config.toml
head_dim = 32
activation = "geglu"
rope_base = 10000.0
rope_fraction = 1.0
qk_norm = false
init_std_up = 0.0369
lr_mult_qkv = 0.4
lr_head = 0.00455
warmup_steps = 200
decay_shape = "linear"
batch_tokens = 32768
doc_mask = true
z_loss = 0.0001
train_tokens = 244000000
MLP neurons of a small language model. Each row is named by its layer, matrix (gate and up: input weights) and neuron, and shows model dimensions 0-223. Each number is 128 + 24 x the weight over its row's rms, rounded and kept within 0 to 255. Numbers have three digits each. A neuron's up and down rows have the sign that makes its largest values positive.
After each neuron's rows, "fires on" lists the tokens most often at its 100 highest values on Wikipedia text that the model never trained on.

L4.gate303:112114113162099110133107168115082110132112135114160141136094114146149147150155148140106102120140137171154142109143119145142143145152192142091118121164108130148168099164159141144117074131113140134158143145122140094134147161141110154067102133109126112126121144162098150114117118119126117132153187160117103064117154099115110142099144148146148174105152115122102139139104123124121120133081088148126152114128139137128145133103124144115170130167124107105140141151143160134121162138123078121150111075111188090153097159129124155163112130095115164122130117156137126120094145151133108123124163116170138096099110144122123155160152114138115102143155136120110158122171151145048127133089
L4.up303:140131131154158098154134133099171116136097141152130142151102137126123136123144146121102110089133110110101136104069146103137134119105139133112093132115124065126152127129125111129164132111111125126089137139151122143133119140093134130116134164085167120056117140136159156131094134114098163162147141146131132124135131169107108130155138105141120110097081106137101081139153139130106104145086159081107136077155129169134124155173128099155164123119136131094111132138143138110171096125130104148166073121109092163109100134164105124150159097086096110140173085175088144165104087133141143097125152167135153147098117093102119136140117140093101144139129149149131164161132132147138097115111
fires on: " Po", " Pri", "Po", " trans", " Pre"

L4.gate215:155111127143119130125135163101136169104099147151156132125136068157103155200130102096135129147182146131146132150154135151132133164087145118089147089133127161127096124126101145090129153152133129138096120172105153113100181133107122121102159121126177147119098103094144155143136123111137135136157149163140126140132113115058135118116145170150148203150115155142131148127142131117106113124129111132114087185114116130137130141174127105116088125148135143151144113124134139124104158142105130088130139112128083122125097107105097128143183111168128149173115088113127105159132099112112132144123142124153115163161058119142139136115125098144128133171140112092137124156117138116122104086147
L4.up215:186092149096187138121148129158124138113142119126100112160102133132126103096150075130159130109136169112130166106129088174102124107188113124104123136119141080114125128131116153095138170159123144107153101095114115126105153120119144121131124106127106109128137142122129143115143171128173126098139132146118078157101136104102147104144117129126120154171130117151136131146102149111107134071133145100093140139121130126115141115104117089155081143109135136100116128155135149126126167109104114182092119147139118141129171133150120103157151112145170126198143086123139099142166124127132125195153141118143082080098118130139121162160173128096135145116142144093098105146128126148101097123172
fires on: ":", ";", ")", "):", ");"

L6.gate231:105124120120184121160139152114161113110153151103092124120111125084118112131102096141099102138101117158142122144109147141090167139133080115115152150107147151127172144136124149130178147132136122136169141163116080115135180169145125104131108143159152168135110116126115128138141157103135098156114114120120136148123131110118132125106059150101131111171127148118118139142107165140154137152127118155132152149112146139133117120094091115123118108123127123128140145119107096151133107129120086179140126084173113087136168113085172141100162150088144147156133167102147145101129118157139147096122075095174153150109088103156140128127191129155129096179143190144153132143142112121127120133109
L6.up231:120158158127124128113144149144143128088111126136122136190125113113100209170129113111094157137164137158103107105123132137127130078157106107146121133122125093094143160133136086116144150114082116118115161105090195105105141142114112142108103135129120177105141112106142128124131121127133133116122139147111104123121084080115154094128116119118159086112092147144103123147129102146148143116084127114115137138137157122131111122094058141143126148165160137127081113127121114124108120125149126133129151146165162096119113146139168152109135099109119097119123130112138125083082094109158121118098162096081164099141071130170155103128148114168069117114153122117116095115091136097125137138106
fires on: ".", " |", "://", "www", " in", "K"

L5.gate290:110138115166155115114145149157165123120135133145157134089107130143111141123091113171122135107146143146155099130111098137136165088144182167100133153135141139144159101146087160122127173111120114086122146189079081096149113166111104123166150127101101195120129118143142151108183156089103117129114121144118132141106113113127183122140156104100152135097119117152100132084101157128128107134140120160152127117090111117083110119101141167069109130090125142135146151162161147153155155116120128100106131123138126127122131106085129109126155149119128111094136138123128157111130108156152135126110097164136118107121125069112094155149094130132101105113122127168110174116146129141096109137082
L5.up290:120081120168132104145110116124150121145133131155138105128126126154124130132146117095099172128164072105123161171096118125129096154131099177144169119088143116166158161087075092131141117135121078166150125137133135088092116137143104133141146140079112165140080155141152125151124154163136117166129145092111158152106130120186112105137127148137122117110125137092143105139101148151161103111141103143140111107117094177125119151166118154093122137124117150117151134149128117126126162079132140126124136114094124104132162128106097132087122169111113123116151133102120080135105116165120119118133133126094154153105116127124157076072108107133132075115104124147108156065127097144110157154140
fires on: ".", ")."

L6.gate49:149108119136104183161119129104145142171139123083144131119119133119127090152130144151138147146110136146107147113132137140120118080137144110133107090142140117113131112154132101140168112151108156185145125115098119163148096121130134117117128107075129176189139161150120147120167108130145166102121171115126158140122107145113202171130119145129124123149137175121118146100122161128139088116138108110149147135126171103130100149146101122106147142153148089101131137122131110101145170128138134124103117106125123153117128126104151124160131100078136123150159160097103139122119094156140135203113126135126127161061107132119161191132124169143159097150106130135128192114147131154113172145105
L6.up49:117130145121097136106121131129112131124145103133110156133163154163138104147104094144107156145147065118147144147121159158144151139114102145162124128105127116098116174159168130111109103158155108148135118124155109116145109160128120135108100118107125148105177129091145094121147134108098157118171134108174151095146142144127058126147128136150151127122181107108119135032120131165157124128144139126148072124091134125115087097143105150132144095188118117123123133126134190121133090160148160142161154132115118129104137106165095117103119168142123118090127105111096142113106135144114124136140098118132128132112127107130156169111169136161140129131144147152088099085145083104143095100143
fires on: " comp", " Comp", " Sal", " Cast", "su", " Cam"

L6.gate93:141136097106104127084134127100127149136109126143195173142112127162146174158117131117139152149108119156156095145135117111103153108143092111091113111110131114145126140171105149140101127092103116125123139132133159142118180124160118096140136116146136177114119131127120145146114142116101123096110115129143121128138165095107133074125136111136126108131136155116124151086064137122135121135137112127112124161102181094112123161119122123099134104101153092067143113115126139170154081127127084113158098150095175157092159149074149107130098149089107105114140149084132151136106096167088117141156115132112103126122107040106123128149161137103122128127125105118096107126135101139109135122086
L6.up93:096127162169161134139136061079138117106137140167088123137135103159108117143110147120185180120119111134106095130176121140149114098107098133117135132132148177134104141089151139130090143081141098119107166131138156110147117119109119157114119149123156140086141105100133127136072141076139146138139096115157121145134112105127171090187139108126111142146107085159113090144143095146113075152160149115146135126090101147126142102133113127106130161136144108128154146129112104151111113097126097153144104094132082094095116128131138148114155114145128073084144133124089104158175158149151117152139134111120120130134130091140167140122111123141143113109114158120126165127151147118096149080125
fires on: ".", " c", "==", "Track"

L4.gate167:169126113188119132122118155135181153148161116117084098126111119117105153126138132096104147105070144136115068113110159133125124130127121115106126091120149120127117141125095120134091104119106117116096158141126115088110098145101138149111096122069122151118130139127107133130157137135117111159154138118103134098137068125138103111121103096108113113158079093130111102131119086104119106128139114107097112079143099116078113124155139101124077112151188153118118116139186130100136146158089129172115056113125139142115159120130119137118125094173151154136117155151101164111108105126134123118104155096135099156135144141163153125110114115111124140174119179157140119132102079128117132108152
L4.up167:108114155136157139116111096102170158089144079106121159084140118135126119107150146150106147095107142118132100146110139116163093135136142144110133104143144079141110129142076161141107157180089160118077125129184139128099082135142181125163124148095124127102142117118128148132118154131108065135126131138124172104150158085139137113139136137156088131146106141123123110082105133134180149116145155093119113073097121139164112161130152135115164115101109136125083147109126140147129108168085136119122138133108133144116142116102149103100122120140158140122126087139132130112135125144145106165125163132134133110138148140167129102076193166117144100151092130179141109130082120159125126129116
fires on: "ant", "al", "able", "n", "ent"

L4.gate129:154133144108102095133097104090087096123118132120139116137124127100141146163164145142156127130102124091169171159133122130122152098155157139122142145151123157165147150131114144170104166125153168148142135121147116099144113113129118135115116105078137157150094139089166134117119112146131115098113087113144128127134144159162188137169153108152146130140151149130108162148112120128137127121097102170118130123089078131075109123121120121143145111166127111134135126148126121117110103150096116134091173137121140140123090129128151131147164123099153113182162090150123126114137170077085141167160178106106128154117068144139124115096129130117148132110130098065110129176087158149154098095133
L4.up129:167141128123124114154108106151138117145152144143104125155146168116126158135097099113104143102132134145121112110109155134104082128168090130126106126170136181129172147168165086127124122183147119126109134145139121120173102133111143080131128132146108156145163115117087152142109152143147153127081116155115090157130087073144147120153113066161131130109099136157105125143147134103149102119162130110120077076126095170106137110118126117113127120135147140111102092107133108171147125113124128180106110095106122117135172141137155116089150182111166125103124107152162149143152126120125144120186126117095117096135127128134151109138154149115144121104177115122099110100112189143097139142135
fires on: " in", ":", " |", ")"

L5.gate297:081140134099101167165086145108113133119141113105158169146095123108118129163157104148123132129165167133156070142125152126138147065091140081123134097146125128090145132161170129121131142137170123152140127137132080122098149116136104122130157121131137173102122125163149124139117120127123126184092147098108133166110103148113147169111102136129129138145126158141162124171141127131115137102123180150102122096118107175118141102135122136156162112160107168111118109072143107135145126091137129119134080129158178119146131116134116142105145166139154137109143112177080128125184138112147145136169100108126095075143114105137162154133140073095131131126168109114136132129120140108107120137146
L5.up297:148150119123105123160125118121119083126118131130152126144095145138177136146138132124136156099155179191155141149148133120130118131182139140128091120161156122119130152169140136115120139121144142176127127113123124108120094075110112112142165135127145137132137147087131145103081145126146133129132104169159137150125091129130122128109084135114173118108174155106075125169138137148118122107149148148100138126137122149157086117150158154157129111133122144146120116112148123095070116147114112132098090100117165111191142102195123122147199140156154169159158102183144117136127121135142119168127134134178128082083143137139127102162150145161103120160114139114107122160153147138150149139143
fires on: "ir", ":", " of", "in", "r", "en"

L5.gate91:101126154119131138179138148135090155163150127108152141117105136125105127101115152108118142153114169128147136166130151133136114120114170116120110163112094122089092120138107127155126083097088154188102125112114098130115126129115112129149147173144121167137070157104162075092121102132164133153135120072146125091142106148128096103081112104128174131095103165087112147133125127137114126104101156138152147161082156083114122187182151114181145116128129144111106126120121131103143160127101148138166165115124112145125104146139123111072111138130162148101108091094138139128107107123106098128114129133168113127126114143138096107126121144140117126098096149092115105139154129140113185139130
L5.up91:089159158108095142124150103135104153170142120078137122094121117126140161120150096175148118126089159106130162152143117102100185128121151152130139148092133149157122182127159142172147196124115115125144164112141158145147135107135146139158094121158116136101144125078124131093130139116144070119123142098136130128130163138101067107099118096130145093088134167107146126117161097127057136136128118131150108166096143112112112138129094095076143115161124151120130135131152092133152143140153156096103126140137131141106131112123126104151148153126073111127104121122120123107133151141121133131120132141151154115095129072145163117127138134128099113170137127066133116142172117123091113099150
fires on: " con", " comp", " be", " Comp", "ph"

L4.gate12:142134136148116139127094185145130122126132133135141164101106160127158111129126099114102107165144162158183146117154113127125141097166119136088148137114113142158139160105102146104162135078132137123145182118120113134100088096142181113159099138134117111171150206125144142155142139141145113097103116169157155104111121145136189117127103160129144112103100115067107119112104170110098131087134135112140142116132130078116144129088104109117135134116145112146117103155133141110192136159130141127140149131112147178123173139131144118146157173090164127147118086112166111118129127132140116145142132136149154148105162131086135169157077155159125123108106151115134106099135153131139120119124
L4.up12:127107089129103109135137153129103110149140096105169135116189101128166095143128111158103120114130106159154156134104155102120117083148126111079135159115137082091153137173144122117120118136099132099102169104135083158151129145124121123139116144110113113101124148109136140115122149120094165121111104110142126068099169145111164120130157114128123132125099120137167131103124115114124110134167111188089107130121111091109085122107096091152162161104149129133126099126126102133121108162134124153163138113106151139132172092111148133159116151087119167098067117113081150142165136157093121168142155127122129121166128131175138151095080134169101129171114131141081112115135142122151123151129
fires on: " Car", "o", " car", "ri", "s"

L5.gate6:097143135101146087149130117093155088074102145139154100134130138152124128160123094095149109097152146121114121144100093131130131096125137122114114125136114120101107146141119106101138117101157125135080123135119138171178167137171105134084172105085146154162137175120118160125126100100159126118135144193117083157151157119091162146073134134108120114102120125107107134167189144110119150091141163158125103140118125083117140126114140125115099163134141186125100130106146109131122084116111099154164089106115120145127125126107106153130133142120151127113145092140154124114115143141169170134162100101129142147112129136111100116171172141131119132122108125140118193124107115124101142085164
L5.up6:108141120133115110126102131120140173106133122126137134134086159158116138137166111188125109145130156135125113122114109132125124144109128123102094142178148148150132141139136172085099112129106155137113072107188101112159135140147139087122167099107132151124110172152147109175143105144140131133175107148148151109172126157118162104143140126141117131118100130100124163132145149126103106112128172099110146158099085109093121119118136135128101140144144132148104136162121139075127067140093102087144120089097161086101177119127138140125133135129110115132123112169112145159154144133157089141137127131145116137164135125148038119160121115122134129127109141112105195148123091135076122149103
fires on: "s", " to", " of", "Billboard", "r", "f"

L6.gate245:127117127111137123122125164119157116125106174114139163118095193089145135128102119138121168138096124173129117117131133080076111168109125097126093071156139157121116158170149103096132106085135124142156155115110132115142102133126124124127104132125128103126096113126146098130167106160109125148127133139156080114115128149095147166136062143168136120085119105097079111143141132118131139132174130124153118146169165150099124172129137132110139122130135144101128157091128117114148084129122124129144122103094121090118117104115175122107117102142107168128142168134125143112174127146139113192127147162139148175117115149156121101131128160121124133125127081088163088101114089100150124118079
L6.up245:111134123119101136093133113124166143087140169101115086133136096122074153152121114140098124090159110158120144159131117099171134155109190140129109090118102100189158126125150178152119167138161075119117161126095178109134095109172126107113144122116153118143120109133133125128133131148126133100109103100111133155133112110132166139141113080133120135101087086100110096118121150129146101081127130114120142082142144126118132079096091101084121119159134130129136123140114113117131150190137159105096107116120094109130153182102114114116155136151124105098131127095155143120128113182158146133119109148116143127132132128117135091132130146187159119135118126125149112088162184139158115131120
fires on: ".", " |", "V"